Part of a small language model's weights.
Size: 16 layers, 12 heads of 32, vocabulary 3629.
MLP neurons of a small language model. Each row is named by its layer, matrix (gate and up: input weights) and neuron, and shows model dimensions 16-143. Each number is 128 + 24 x the weight over its row's rms, rounded and kept within 0 to 255. A neuron's up and down rows have the sign that makes its largest values positive.
After each neuron's rows, "fires in" lists the words (lower case) most often at its 100 highest values on Wikipedia text that the model never trained on.

L2.gate362 [137  91 116 153 103  88 184 124 124 118 170 106 140 167 113 148 139 106 129 121 125 141  97 117 144 132  85 144 106 113 126 167 115 140 121 120 149 137 140 167  90 138 161 128 127 150 123 157 127 133 144 144 128 163 124 145 104  91 106 156 159  95 153 139 115 118 126 170  86 144 160  92 127 147 126 135 103 158 132 127 140 128 167 114 148 132 140 134 111 141 127 112  99  96 103  95 172 131 122 135 103 185 104 142 129 132 158 158 124 158 133 148 115 138 134 140 124 173 108 180 139 129 128 119 107 131 150  96]
L2.up362 [ 79 121 135 123 134 109 116 132 125 156 110 112 124 115  97 110 107 103 119 129  90  99  87 130 120 123  70 114 136 167 105 116 124 130 120 150 132 151 128 175 149 133 113  81 128 145 163  95 184 109 146  91 146 176 179 121 116 107 108 125 137 142 161  99 123 123 159  95 118 156 100 133 148 113 144 121 136 130 149  82 119 178 129 139  85 126 101 131 115  84  86 106 166 133 135 132 132 145 142 115 134 155 155 141 131 115 118 140 117 129 155 113 173 123 114 121 128 125 127 102 124 136 113 127 120 151 130 119]
fires in: "as", "key", "for"

L6.gate154 [134 144 138 162 128  88 179 121 131 138 133  94 119 130 130 115 129 150 151 143  99 161 141 114 146 119 121 133 162 127 131 165 132 136 174 141 116 156  99 121 138 173 118 102  84 124 136 187 183 122 120 157 115 136 111 104 118 172 124 168 111 139 128 133 127 101 135 154  90 137 153 153 141 105  97 114 109 146 125 136 112 140 102 136 100  83 104 139 140 112  89 132 135  97 140 112 139 167 170 115 137 100 162 126 117 122 133 127  61 100 158 143 138 125 115 150 144 162 177 165 173 123 135 124 165 139 102 109]
L6.up154 [132 154 145 102 119  84 184 101 114 164 104 120 149 141 114  96  85 141 124 128  88 122  96 144 151  95 128 145 120 103 124  97 154 105 142 101 137  82 130 134 153 149  87 137  62 142 122 138 112  83 134 148 135 145 118 119 122 125 116 118 106 125 114 133 143 133 118 134 166 116 159 159 127 116 125 119  90 159 123 142 181 148 132  96 143 158  91  79 164 104  97 132 165 138 137 127 169  96 174 141 135 138 150 103 127 161 127 133 107 132 114 157  97 160  91 116 134 137 139 181 150 147 150 147 148 185  88 132]
fires in: "is", "was", "a"

L12.gate680 [119 123 133  93 113 134 163 115 154  92 150 137 121 171 164 147 119 118 129 141 124 125 152 153 130  89 100 152 106 112 133 112 165  93  86 167 169 127  86 143 128 157 137 113 114 116 163 129 126 141 138 160  64 102 191 114  96 144 103 119 143 178 138 128 123 100 133 116 152 124 160 142 122 109  96 133 137 121 129  86 152 116 107  70 117 126  96 121 126 150 106  87 152 147  71 157 148 165 157 137  96 129 109 109 137 122 116 136 134 110 120 121 121  90 142 126 188 119  95 111 130 109 130 132 113 118 138 131]
L12.up680 [119 134 102 125 164 128 169 154 145 174 119 145 136 121  93 131 153 126 171 131  83 124 105 125 144 127 112 145  97 120 129  75 101 113 140 170 117 143  48 104 143 151 163 114 108 186 134 107 117  99 159 149 104  91 149 101 159 102 168 122 120 150 116 164  99 115 113  91 151 131 147 113 147 126 127 133 131 123 128 139 152 112 125 144 140 124 130 113 158 128 127 135 138 183 108 147 135 145 150  67 138 149 105 107 161 141 120 158 129 141 117 101 117 144 113 155 104 143 114 100 130 141 132  96 137 108  97 125]
fires in: "were", "was", "is", "are"

L2.gate168 [152 125 156  96 132 110 129 114 130 147 115 136 130  96 169  94 148 142 163 186 110 138 168  93 133 144 135 121 149 146 123 103 176 169  97 112 108 147 115 137 143 117 137 123  95 149 142 125 117 136  76 134  86 117 135 143  97 114 104 144  95 102  75 141 118 156 146 109 133 126 125 145 161 148 144 142 157 119 137 130 100 161 121 127 143 130 133 122 136 144 110 109  85 128 136  98 117 142 146 140 124 124 140  86 156 194 165 132  76 102 113  95  96 119 129 179 129 106 131 100 176 114 172 161 122 155 145 151]
L2.up168 [144 107 132 139 118 120 160 119 129 127  93 127 139 135 144  83 112 127 142 127 134 173  98 114 129 165 147 122 148  96 110 104 128 135 156 160 134  96 159 152 138 152 155  99 148 140 126 160  83 111 114 163 135 127 175 145  79 114  99 116 157  70  97 114 131 129 128 180 148 140 105 136 156 113 119 145 139 148 127 127 141 125 113 139 130 117  64 135 109 127 108 121  88  78  91 141  88 121 125 149 134 156 157 117 161 134 133 116 108 158 169 150 109  61 142 125 108 131 115 137 109 129 142 122 149 148 144 128]
fires in: "to", "of", "since", "until", "and", "in"

L4.gate422 [143 114 114 107 100 129 157 177  92 136 132 124  87 122 118 118 116 117 162 145 155 139 111 134 123  82 142 158 143 124 119 125 191 124  87 125 138 113 111 176 101  91 143 157 111 117 124 128 171 152 116 106 103 134 132  91 136 100 125 166 156 131 145 125 131 111 127 143 144 188 133 165 155 111 122 140 150 112 120 116 163 117 116 143 119 192 142 116 131 142 166 123 137  91 126 149 150 128 139 131 109 128 125 168 132 134 161 152  78 158 138  91 141 120 201 123 110 161 124 147  71 125 107 131 129 128  85 120]
L4.up422 [117 140 143 105 138 131 111 135 130 163 140 128 118 113 119 143 151 109 131 123 127 139 152 114 156 159 140 136 128 159 175 152 118 113 152 156 179 147 126 156  79 102  87 132 133  81  97 110 120 133 124 124 130  94  83  72 140 110  95 143  99 176 127 132 154 112 178 166 141 139 137 177 116 158  75 109 139 109 121 129 140  80 147 156 129 141 164  96 165  91 116 138 153 157 151 144 170 156 134 168 153 173 121 127 150 148 167 160 145 145 145 134 113 112 104 156 120 130 102 147 120 134 147 132 196 187 140 150]
fires in: "of", "to", "for"

L3.gate31 [130  96 185 127 122 130 114 102 146 125 112  91 136 150 114 144 127 102 105 109 124 120  76  53 126 140 119 113  96  77 129  64 109 122 120 130 147 152  68 122  86 127 117 159 109 157 112 133 108 134 150 114  99 134 115 138 129 128 114 133 168 132 195 111  99  96 128 133 129  77  94  94  98 155 151 122 166 139 101 162 115 142  91 126  95 116 141 150 116  98 116 130 123 128  96 122 130 122 103 109 169 139 149 105 145  91 174 170 133 134 131 140 124 117 122 102 116 150  87 118 157 115 114 107 129 112 115 104]
L3.up31 [134 125 161 117 102 134 136 149 195 143 146 156 114 130 148 118 135 163 127 121 139 157  95 139 105 138 188 110 102 150 170 103 120 129 139 133 142 139  80 121 146  86 123 157 127  90 165 175 118 135 111 119 134 124 141 153 115 137 148  95 147 142 106 105 131 138 150 141 112 111  79 128 122 122 110  89 130 118 133 126 118 103 160 150 135 138 161 156 117 124 168 135 173 115 102 104 133 148 114  93 101 146 115 148 160 156 157 158 141 109 134 113 124  96 125  94  83 150  87 129 153 150 137 109 100 130  80 103]
fires in: "in", "of", "from", "organization", "at", "s"

L4.gate652 [169 149 123 118 163 145 104  99 146 124 147 140 112 100 141 125 127 124 159 124 160 140 106 117 139  91 115 132 128 141 135 107 132  88 147 183 156 157 158 114  95 163 117 157 147 118 114 117 107 177 141 119 146 142 123  90 126 150 146 130 147 119  76 146 166 105 126 121 162 168 105 129 161 106 119 138 169 100 163 141 120 131  84 117 146 116 162 145 115 122 104  74 117 119 134 109 154 105 113 124 102 132 122 132 128 171 147 155 148 139 149 116 108 143 112 158 102 168 123 122  86  77 144 114 130  97  85 146]
L4.up652 [133 117 102  91 138 157 137 111 119 131 144 103 123 109 146 136 137 130 132 120 143 105  98 124 144 139 134 139 143 142 166 115 133 122 137 104 138 141 143 140 101  84 114 156 135  95 113 119 137 134 159 126 140  70 139 106 142 142 129 109 111 123 126 150 121 103 135  85 180 172 153 164 154 105 137 118 145 113 116 112 116 108 101 115 144 133 148 142 132 142  90 124 115 172 175 123 137 140 127 129  90 118  80 129 163 119 162 141 154 141 145 121 102 127 181 139 112  77 159 172 100 118 160 116 124 124 152 153]
fires in: "of", "about", "by", "involved", "with"

L2.gate179 [115 156 120 130 151 142 106 149 162 142 158 141 155 134 124 175  62 119 150 145 142 161 130  97 139 110 134 101 157 133 116 123 132 127 136 117 109 144 147 145 120 103 157 134 166  93 145 158  88 146 147  87 143 129  83 115 133 182  91 105 127 115 122 140 109 151  79 172  80 121 135 123 119 115 115 116 170 163 140 136  97 113 176  99  94  88 112 105 108 132 116 128 146 154 127 102 107 152  92 132  74 129 142 145 121 151 139 176 156  73 173 120 142 125 135 125 163 162 141 115 110 150 142 112 105  92  89 151]
L2.up179 [ 93 168 160 101 156 153 115 140 115 147 112 165  97  92 145  64 109  98  67 132 142  70 114 170 142 143 114  73  80 119 125 102 125 122 149  92 145  90 138 133 119 140 177 122 117 106 142 104 114 121 134 124 148 154 115 121 107 148  73 103 127 150 144 185 133  95  76 155 124 124  74 141 104 116 120 117 147 132 211 136 141 115 137 121 131 110 119 109 122 114 104  95 138 149 131 154 110  92 126 158 102 144 151 127  83  96 123 145 120 129 111 138 123 145 127 145 160 145 122 144 147 151 140 121 139 139 137 136]
fires in: "a", "an", "two", "couple"

L4.gate263 [ 92 154 135 131  80 147 187 128 131 126 188 159 103 119  82 155 122 122 125 144 127 149 158 157 106 153 127 171 140 126 119  76 105 106 108 104 130 113 125 126 124 135 144 118 115 120 124 113 144 104 159 158 136 112 139 116 171 164 121 126 129 161 135 154 108 151 123 129 116 151  99 103 162  97 122  79 109 123 148 122  69 149 178 127 143 145 129  93 137 104  82 117 129 164 138  97 105 147 136 146 120 124 143  93 110 144 108 131 185 123 170 124  98 173 132 157 124 156 137 135 136 116 159 152 119 129 119 125]
L4.up263 [167 134 130 135 151 143 123 133 152 113 112 163 121 127  36  97  69 130  70 150 134 136 114 117 114 158 178 150 132  98 127 106 147 144 126 151 149 135 121 150 106 126 172 140 140 139  74 135  91 101 160 111  89 168 153 109 152 108 119  76 157 108 136 123 110 120 123 155 123 109 116  96 123 144 105 110 129 112 158 134 142 123 133 138 122 126 114 126 144 133 147 101 188 138 150 119  99 126 114 137 140 107 136 135 125 109 127  93 115  80 153 120 109 114 112 121 130 152 114 118 123 149 106 173 165 101 153 107]
fires in: "a", "an", "no"

L4.gate113 [144 119 137 144 101 164 156 109 124 139 122 124 168 157 154 130 154 197 113 187 177 110 112 142 129 104 120 104 153 144 107 158 131  95  86  91 167 137 110 107 122 110 147 131 114 144 129 109 135 114 136 125 157 110 139 121 128 126 150 125 100 135 170 122 125 102 102 130 138 113 137 114 128 186 155 142 155 172 104 146 123 138 120 135 114 121 156 164 137 116 149 130 129 123 138 160 139 135  94 136 183 166 108  91 115 144 108 137 109 131  89  99 170 158 121 157 148 125 156  99 155 128 133 173 153 127 121  82]
L4.up113 [167 144 156 160 141 120 174 153 103  75 185  97 170 132 159 113 123 151 163 150 117 155 133 145 136 162 111 111 126  98 123 151 166 135 144 116 179 112 132 149 133 131 119 152 142 153 137 124 200 153 122 189 141 109 126 168 122 129 109 154 150 137 169 115 151 116 150  94 147 133 114 154 118 129 112 154 112 121 136 104 137 160 123 134 156 114 100 146  95  88  61 108 153 104 147 100  96  72 123 118 113  96 103 136 127 134 107 141 130  98  99 141 162 101 172 102 145 148 118 135 140 172 129 132 116 124 122 134]
fires in: "that", "same", "this", "per", "following", "more"

L2.gate496 [142 150 159 113 124 121 156 142 107 122 134 161 119 102 131 124 141 128 106 137 150  92 138 147 112 124 125 142 131 155  99 141 123 130 115 161 121 119 133 154  78 164 137 126 139 123 105 103 165 146 142 109 122 111 137 137 156 144 174 179 158 133  80 180 123 104 163 105 134 152 117 113 110 119 116  86 133 170 103 135  99 132 139  92 137 152  99 111  80 176 110 116 139 119 125 110 149 108 110 183  97 107  92  93 127 148 132 125 129 143 136 115  96 134 177 131  82 145  98 128 159 118 113 154 139 130 119  50]
L2.up496 [172 155 106 154 124 128 141  89  72 121 136 124 154  77 113  82 163 124 142 125 117 100 130 101 140 178 139 106 128 117 165 107 101 162  83 163 148 109 105 159 145 144 145 155 177 110 114  99 127 136 200 102 148 109  95 120 125 155 123 120 113 128 164 101 133 147 112  91 106 144 101 162 124 138 109 118 166 103 121 109 120  96 115 110 146 152 133 153 110 128 145 135 144 127 136  87 110 128  91 103 147 147 127 130 108 125 150 108 125 149 115 135  92  97 144 103  99 119 134 121 115 106 118 122 151 108 159 146]
fires in: "of"

L4.gate378 [103 155 104 108 118 128 107 151 144 147 121 110 114 103 157 106 145 132  72 111 110 104 148 114 164 156 138 110 107 120  73 120 112 123 109 125 124 105 123  79 156 148 138 113 148 157 151 112 110 108 159 149 146 159 136 137 152 130 114 114  93 108  90 105 115 148 126 127 127 118 156 160 125 136 105 132 149 134 133 133 200 105 124 153 105 121 122 112 122 124 106 110  74 118 114  97 140 179 185 136 133 136 128 132 158 132 135 144  99 128 163 126 141 120 123  86 135 131 143 133 128 151 127 113 139 109 157 138]
L4.up378 [161 118 101 126  96 132 131 149 145 120 137 149 117 119 116 149 131 152 124 111 138 121 110 176 100 134 131 131 100 144  95 103 145  92 127 141 171 132 153  86 157 176  99 131 112  87  82 118 152 121  95  96 103 134 107  94 104 121 147 122 141 104  92 127 128 144 129 106 120  98 156 155 181 138 124 114 125 130 131 161 173  92 115 159 113 128 109 100 123 124 163 112 146 128 104  97 148 104 149 120  73 127 147 154 120 108 123 113 120 147 134  90 110 181 118 151 150 142 130 145 158 114 133 145 148 125 139 133]
fires in: "most", "both", "many", "some", "only", "few"

L4.gate353 [175 110 142 119 116 151 136 143 145 128 125 114 153  85 150 134 130 145 106 102 151 153 120 128 160 136 100 123 105 103 115 191 110 142 108  85 143 133 118 139 118 161 110 176 150 112 123 125 139 164 129 130 148 114 138 152 139  82 117 160 114 169 171 145 132 129 144 124 127 160 135 136 114 100 143 120 154 133 152 108 128  74 150 141 176 177  81 135 146 106 142  91 151 163 131 137 143 155  92 123 100 125 105  87 114 164 147 120  64 158 125  72 123 108 136 148 102 199 117 130 150  83 157 124 115 131 107 165]
L4.up353 [154 108 159 114 127 135 118  99 138 117 142  98 132 133 146  93 107 130 104 163 146 129 120 126 127 197 116 118 140  95 159 126 138 160  99 133 140 139 112 139 152  93 165 117 131  99 110 163 154 113 158 110 141 127 123 121 106 190 155 151 134 140 120 116 141 139  93  92 162 128  88 108 124 166 135 159 134 133 139  93 131  96 119 144 135 137 111  99 123 115 119 104 141 156 162 153 158 168 122 115 153 157 134 134 150 120 145 162 153 135 163 130 108 142  82 174 114 137 142 111 176 144 137 167 131 154 146 150]
fires in: "of", "despite", "upon", "to", "following", "del"

L6.gate164 [145 171  81 102 106 152 138 144 137 121 101 125 151  98 114 135 125 135 148 155 130 152 151 138 126 140 182 147  95  93 135  88 167 140 138 158 164 139 104 153 135  72 138 167 135 111 190 128 100 117  86 131 134 129 119 133 111  94  91 109 167 129 142 113  87 146 154 139 138 142 141 151 125 121 147 140 115 138 150 147 161 120  78 148 112 107 117 134 109 133 139  95 141 137 153 145 161 120 118 104 116 166 113 154  79  77 124  94  98 138 178 122 100 111 128 100  95 177 119 151 120 141  85 166 136 139  96 140]
L6.up164 [131 119 112 168 126 102 109 101  96 121 134 153 159 125 104 126 157 123 151 142 120  95  79 116  65 132 106 132 105 156 118  90 143 135 156 161 147 133 128 195 145  96 121 131  88 149 151 126 158 185  69  92  87 144 125 128 155 135 127 126  92 136 138 125 147 129 130 153 158 130 163 113 111 139 138 126 102 130 164 143  88 116 106 139 156 143 191  77 118 116 121 170  89  99 140 162 147 122 120 143  75 146  74 158 168 117 141 148 112 107 130 137  84 145 114 151 108 144 108 150  87  69 129 174 132 108 127 134]
fires in: "for", "about", "of", "to", "over"

L4.gate605 [123 166 139 135 102 136 132  94 109 135 139 166 126 132 101 133 133  85  92 140 104 127 138 147 145 161 146  94 130 100  93 135 100 117 110 156 126 109 134 115 143 145 103 118  88 116 115  66 109  81 153 142 106 140 124  96 122 148 127 106 103 153 169 120 148 160 115 133 175 157 156 119 131 149  64 143 124 145 145 125 166 156  98 185 142  97 110 110 138 131 170 116 101 113 116 134 172  99 112 110 110 105 107 173 123 140  97 120  86 177 139 132 156 152 115  99 167 152 101 140 113 107 101 105 111 105 113 125]
L4.up605 [112 143 135 110 127 151 109 142 118 128 151 120 131 150 103 137  74 111 150  82 163 111 114 122 102 122  95 114 152  96  96 149 167 141 177 166 125 107 133 140 149 166  91 116 122 141 118 149 133  92 141 114 149 115  84 148  97 128 116 131 113 108 153  86 110 185 136 155 190  98  82 136 109 130  96 135 149 138 148 137 148 167 143 118 128 123 105  47 146 125 150 127 110 109 131  92 104 127 129 125 138 143 128 101 136 146 170 115  97 155 130 165 157 124  94 118 134 124 115 145 167 160 156 180 134 163 161  93]
fires in: "only", "between", "than", "both", "as"

L8.gate300 [152 106 111 134 116 114 113 119 178 127 142 139 133 152 132 130 155  84 133 131 170 122 154 161 126 106  98 114 119  78 126  98 108  91 135 177  70 102 157 130 139 118 145 158 124 135 123 134 179 143 159  81 124 177 100 132 150 119 118 107  89 142 145 155 162 134  91 120 145 122 114 170 113 106 141 101 142 102 111 112 109 141 140 104 143 148  90 130 145 138 186 112 126 114 159 149  99 165 124 106 154 163 163 137 146 110 148 116  76 120 145 120 107 128 123 112 144 130 133 126 160 103  97 145 121 113  47 132]
L8.up300 [162 139 112 114 108 144  99 150 168 104 146 129 113 121 184 130 143 108 100 134 128 118 158 139 162 161  94 124 136  99  93 134 207 130 128 103 133 145 133 144 127 124 140 188 120 157 157 106 110 119  92 153 114 142 130 137 178 130 104  90  91 161 123 118 134 158  97 117 104 157 128 133 100 161  90 122 153 122 150 100 124 142  87 116 136 113  83 192 128 130 162 138  87 126 130 101 113 124 124 116 125 125 136 126 114 133 130 116  89 134 119 157 141 135 126 151 103 174 152 175 148 144 140 142 174 107 123 139]
fires in: "of", "to", "among", "as"

L9.gate467 [142  84 154 113 125 108 161 113 112  82 134 178 119 115 126 171 122 144 172 129 119  97 111 165 130 116 116 121 149 118  88 132 201 133  82 154 196 138 128 145 105 153 100 118 138 142 146 129 132  91 124 166 129 124 144  96 141 107 143 130 139 130 135 117 111 167 116 146 122 100  86 178 114  93 135 140 137 107 105 116 143 132 127 129 125 140  79 138 130 121 102 150  76 153 134 130 142 123 102 120 100 105 105 122 148 149 146 118 119 106 166  91 165 133 137 127 124 172 122 166 146 162 116 145 123  90 152 135]
L9.up467 [ 94 126 135 138 188 165 129 178 136 145 132  82 142 136 127 134 134 128 147 104 169  88 131 107 156 106 146 151 166  97 111 118 136  62  62 156 162 122  97 132 141 116 135 158 119 183 142 148 119 124 101  85 134 129 135 129 117 158 132 125 110 129 143 115 146  88 120 169 123 137  99 194 119 118  97  98 125  82 129 146 135 140  99 111 185  93 120  69 200 137 172 125 127 128 129 145 135 138 130 119 104 141  66 169 140 109 117 128 137 145 127 117 122 162 150 148 147 120 142 132 127  98 109 163 100 127 127 102]
fires in: "on", "in", "to", "at"

L7.gate283 [125 123 145  96 113 139 108 145 108 137 155 130 108 176 111 153 131 102 138 116 124 103 111 170 100 114 131  94 142 128 111 128 149 193 116  98 149  85 136 180 142 155 118 143 107  87 140  98 138  97 117 170 158 115  86 116 132 134 108 126 107 165  63 131 152 136 106 140 162 127 151 161 144 137 180 127 154 151 171 142 145 152 109 130 172 143 119  68 134 133 134  95 168  89 155 112 115 136  93 152 116 127 134 118 129 152 182 120 139 125 164 133 106 124 158 169 138 124 120 161 119 130 127 129 122 125 115 127]
L7.up283 [122 128 186 162 125 131 168  95 139 107 181 134 155 121 129 136 136 133 146  93 129 132 156 136 144 147 134 149 107  68 142 145 160 121 172 136 131 139 128 150 107 106 140 106 161 112 145 151 118 102 154 106 159 128  97  98 136  70 141 109 114 126 139 152  88 111 121 153 133 142 103 140 156 154 121 130 134 139 140 108 168 133 148 120  75 131 141 124  81  97  58 118  93 106 123 105 112 114 136 103 175 120 125 130 157  78 143 106 130 153 162 144 101 124 127 124  93 132 100 121 176 159 143 134 151 147 124 108]
fires in: "to", "for", "as", "by", "than"

L3.gate235 [119 123 140 127  99 116 114 121 127 125 123 156 111 100 144 165 147 120 124 123 134 108 110  94 139 139 134 133 143 129 126 111 168 101  87 135 155 118 129 151 136 149 114  95 162 182 154 141 140 135 137 155 136 125 116 139 117 146 161 151 144 120 100 109 167 148 127 101 114 146 105 110 118  65 155 125 158 105 167 118 101  91 171  89 148 151 123 142 148 112 114 148 133  82 113 117 129 153 114 145 121 128 140 108 110 145 129 200  91 123 135 169 117  99  77 132 147 135  68 123 152 109 138  99 116  97  92 143]
L3.up235 [125 118 103 140 119 133 117 178 138 166 119 146 159  79 115  80 126 133 152  99 143 128 164  87 167 167 160  87 153 146 168 102 112 119 113 142 137 110 153 100 107 174 110 143 147 145 118 116 105 131 175 165 156 130 124 143 142 121 107 127 128  93 112 117 138 149 116 114 140 141 131 115 121 122 180 130 126 117 111 129 128  99 136 127 135 152 116 113 137 118 151 120 154 136 101 165 118 122 132 143 116 122  83  94  99 114 129 154 121 117  80 163 126 124 101  70 128  88 165 162 140 124  90 141 127 113 165 108]
fires in: "some", "many", "other", "of", "several", "few"

L8.gate638 [150 164 121 158 125 128 129 126 159 103 110 143 120 147 175 132  68 105 114 146 157 117 104 161 161  97 134 143 112 151 142 140 110 117 101 114 128 129 128 149 141 115 123 120 136 101 152 163 102 129 118 103 143 108 132 121 120 137 171 136 120 152 139 168 154 161 139 133 164 136  86 112 106  98 105  95 112 150 111 139 113 137 127 153 134 153 117  74 150 190 121 126 156 127 131 102 101 105  91 104 150 185 144 118 126 157 123 150 145 147 149 113 124 159 114 133 119 131 164 127 173 107 136 169 118  85 129 150]
L8.up638 [144 121 111 145 136 143  64 100 130 108 161 156 130 102 131 138  94 134 108 149 184 106 169 136 108 109 133 165  97 123 125 142 106 139 127 146 118 104 100 126 111 152 127 104 153 157 117 116 100 105 153 106 136 155  98 117 115 162 132  82 109 131 147  97 146 112  84 134  75 149 150  89 119 102 105 119  83 137 133 160 106 112 125 141 118 117 125 183  80 135 119 140 115 102 137 112 113 123 157 149 114 121 168 112 138 138 111 152 149  82 118  87 148 148 102 115 144 115 121 129 130 151 127 133 138  96 105 108]
fires in: "the", "a", "his"

L6.gate48 [147 126  76 164  83 155 136 129 139 112 123  82  93 142 163 137 132 127 118 153 138 133 117 164 130 124 118 147 145 128 111 145 156 144 120 136 136 114 172 156 123  74 102 136  62 119 127 157 145 114 127 136 123 130  91 107  84 104  88 121 143 122 130 111 108 138 103  95 127 127 144 162 146 119 149 158 117 111 138 132 150 103 122 119 108 107 154 156 127 113 120 114 111 123 160 145 136 124 140 107 137 162 140 114 129  80 120 135 152 119 163 150 173 126 165 149 102 169 117 118 139 131 136 121 131 115 102 144]
L6.up48 [121 128 143 173 141 106 105  73 161 127 121 130 120 146 122 129 140 145 129 131 136 115 122  86  83 137 118 173  82 126 150  99 124 135 142 172  96 128 145 134 109 148 142 124 141 137 148 134  86 124 143  91 163 137 143 107 106 112 112 128 117 123 164 138 151 133 119  99 117  92 152  97 128 102 133 104 138 116 157 127 148  70 158  64 116 158 129  96 129  71 145 129 122 108 116 113 157 120 130 118  93  85 145  95 119  84 128 153  87  73 129 128 111 134 149 103 157 132 102  84 105 106 113 110 102 141 131 169]
fires in: "to", "of", "with", "be", "as", "increasingly"

L2.gate132 [131 103 134 123 145 169 134 142 105 133 127 134 132 143 176 107  82 154 103 124 109 150  95 131 149 115  68 130 153 144 154 143 187 112  79 149 147 152 149 175 154 101 135  81 141 134 150 169 105 125 104 128 106 108 146 121  99 122 140 140 122 130 140 144 162 121 123 118 130 113  80 140 110 140  93 110 155  77  88 154 118 152 124 136  77 142 144 152  90 140 122  96 166 162 135 120  89 165 169 140 119 113  96 123 171 120 137 115 156  99  83 119  96 141 123 127  98 116 118 130 139 112  77 140 135 120 130 124]
L2.up132 [130 111 148 148 122 127 156 169 110 142 103 128 112 160 153 137 130 156 103 109 161 135 134 149 121 148 105 130 157  93 142 145 124 134  69 141 155 119 166 145 128 160 149 161 140 150 125 128 115 143 149 114  99 177 164 122  98  84 124 151 136 165  99 138 148 148 123 157 132 126 155 122 144  98  95 159 160 111 133  88 108 124 112 108 102 112 132 117  96 166 120 109  99 107 145 180 121 142 127 131 142 110  87  87 186 135 160  47 131 131 125 118 151 178 134  84 100 129 143 155 117 129 101 150 112 105 106  85]
fires in: "out", "in", "to", "find", "did", "found"

L6.gate358 [202 174 120 121  89 146 127 138 127 110 107 132 119 108 136 118  61  90 146 155 128 120 107 142 141 108 120 126 115 132  83 144 172 152 135 158 156 125 120 142 156 149 156 110 111 135 187 129 152 133 107 138 124  99 107 111 123 142  89 119 146 158 144 122 136  97 122 151 127 146 111 148  94 110 118 121 151 107 167  94 125 115 115 130 144 113 145  96  99 150 140 149 119 138 138 172 123 164  96 151  91 161  98 173 137 137 141 120  97  94 208 164  80 119 158 148 126  86 124 131 143  95 127 137 123 132 138 152]
L6.up358 [176 110 141 116 164 141 109 184 112 159 147 135 106 133 114  90 112 141 147  98 128 154 127  93 109 131 100 105 111 131 106 117 119 146 153 104 132 143 180 119 108 118 123 114 107 113 178  96 162 118 145 122 148 126 126 118 130 145  78 141 113 179 117 121 158 110 137 147 118 124 157 116 109 128 135 135 143 111  85 167 139 109 121 127 140 119 105  87  79 109 108 130 126 121 143 177 126 140 138 122 135 121  74 152 143  86 168 100 112  83 135 107 155  99 116 107  98 154 149 123 153 127 140 111 126 183 122 131]
fires in: "to", "of", "with", "for", "in", "as"

L12.gate95 [145  86 129 120 133 101 157 122 128 113 157 109 132 127 113 109 121 137 112 185 132  71 132 138 131 105 104 173  84 104 111 134  98 167 143 134 142 128 122  86 161 160 165 110 129 130 129 129 101 148 124 121 110 191 136 134 172 141 147 137 115 148  98 146 139 120 113  93  92 159 134 118 134  98 145 136  87 105 106 117 151 116 121 134 123 101 126 111 133 131 120 114 165 149 141 131 117 149 163 116 114 128 155 137 142 127 159  96 129 127 162 134 111 109 112 105 107 122 126 112 162 123 114 111 157  84  86  98]
L12.up95 [117 103 107 141 147 113 137 150 157 183 113 139 128  98 167 131  97 127 118 100 115 102 171 141 107 117 146 154 131 129 177  88 143 171 107 120 140 135 113 127 141 104 108 155 153 182 117 112 113 137 133  84 142 130 144 126  91 116 135 100 129 129 150 138 118  94 138 153 109 167 123 136 140 121 134 132  97 162 141 154 143 128 133 135 138 132 128  94 122 123 102 132 117 156 124  96 133 123 161 121  86 107 110  97 126 206 165 142 129 139  84 135 112 115 177 166 103 135 134  98 152  88 122 124 130 124  91 109]
fires in: "was", "is", "access", "according", "baltimore", "ultimately"

L9.gate525 [155 119 100 146 127 143 140 113 136 121 125 132 160 171 140 141 126 115 158 129 145  76 178  95 159 149 127 141  90  70 102 120 114 120 166 136  97 114 153 123 153 126 138 122 170 105 115 163 107 162 153 113 119 151 158 165 110  90  82 115 157 165 166 128 115 116 135 151 155 129 144 123 122 121 157 126 114 152 124 114 108 127 133 122 103 119 134 140 100 124 124 153 114 135  93 123 102 139 126  77 135 175 164 136 153 155 114  80 121 139 111 144 135 128 130 163  69 100 125 132 119 134 109 134 131 153 131 101]
L9.up525 [130  85 116 145 130 137 111 141 153 142 102  99 115 119 121 134 145 154 139 157 171  66 127 157 147 124 122 115 127 117 118 105 154 131 126 119 102 125  79 152 151 137 152 139  98 138 165 162 106 110 125 162  69 141 135 133  94 118 114 104 123 148 118 139 123 139 167 148 140  89 121 108 143 146 110 122 118 158 169  89 113 127  94 146  84 147 140 123 125 110 101 136 103 138 115 124 140  86 142 122  89  99 107 134 125 129 143 124 132  95 150 121 128 133 106 118 112 113 127 132 171 151 138 117  99 155  93  94]
fires in: "for", "with", "as", "of", "at"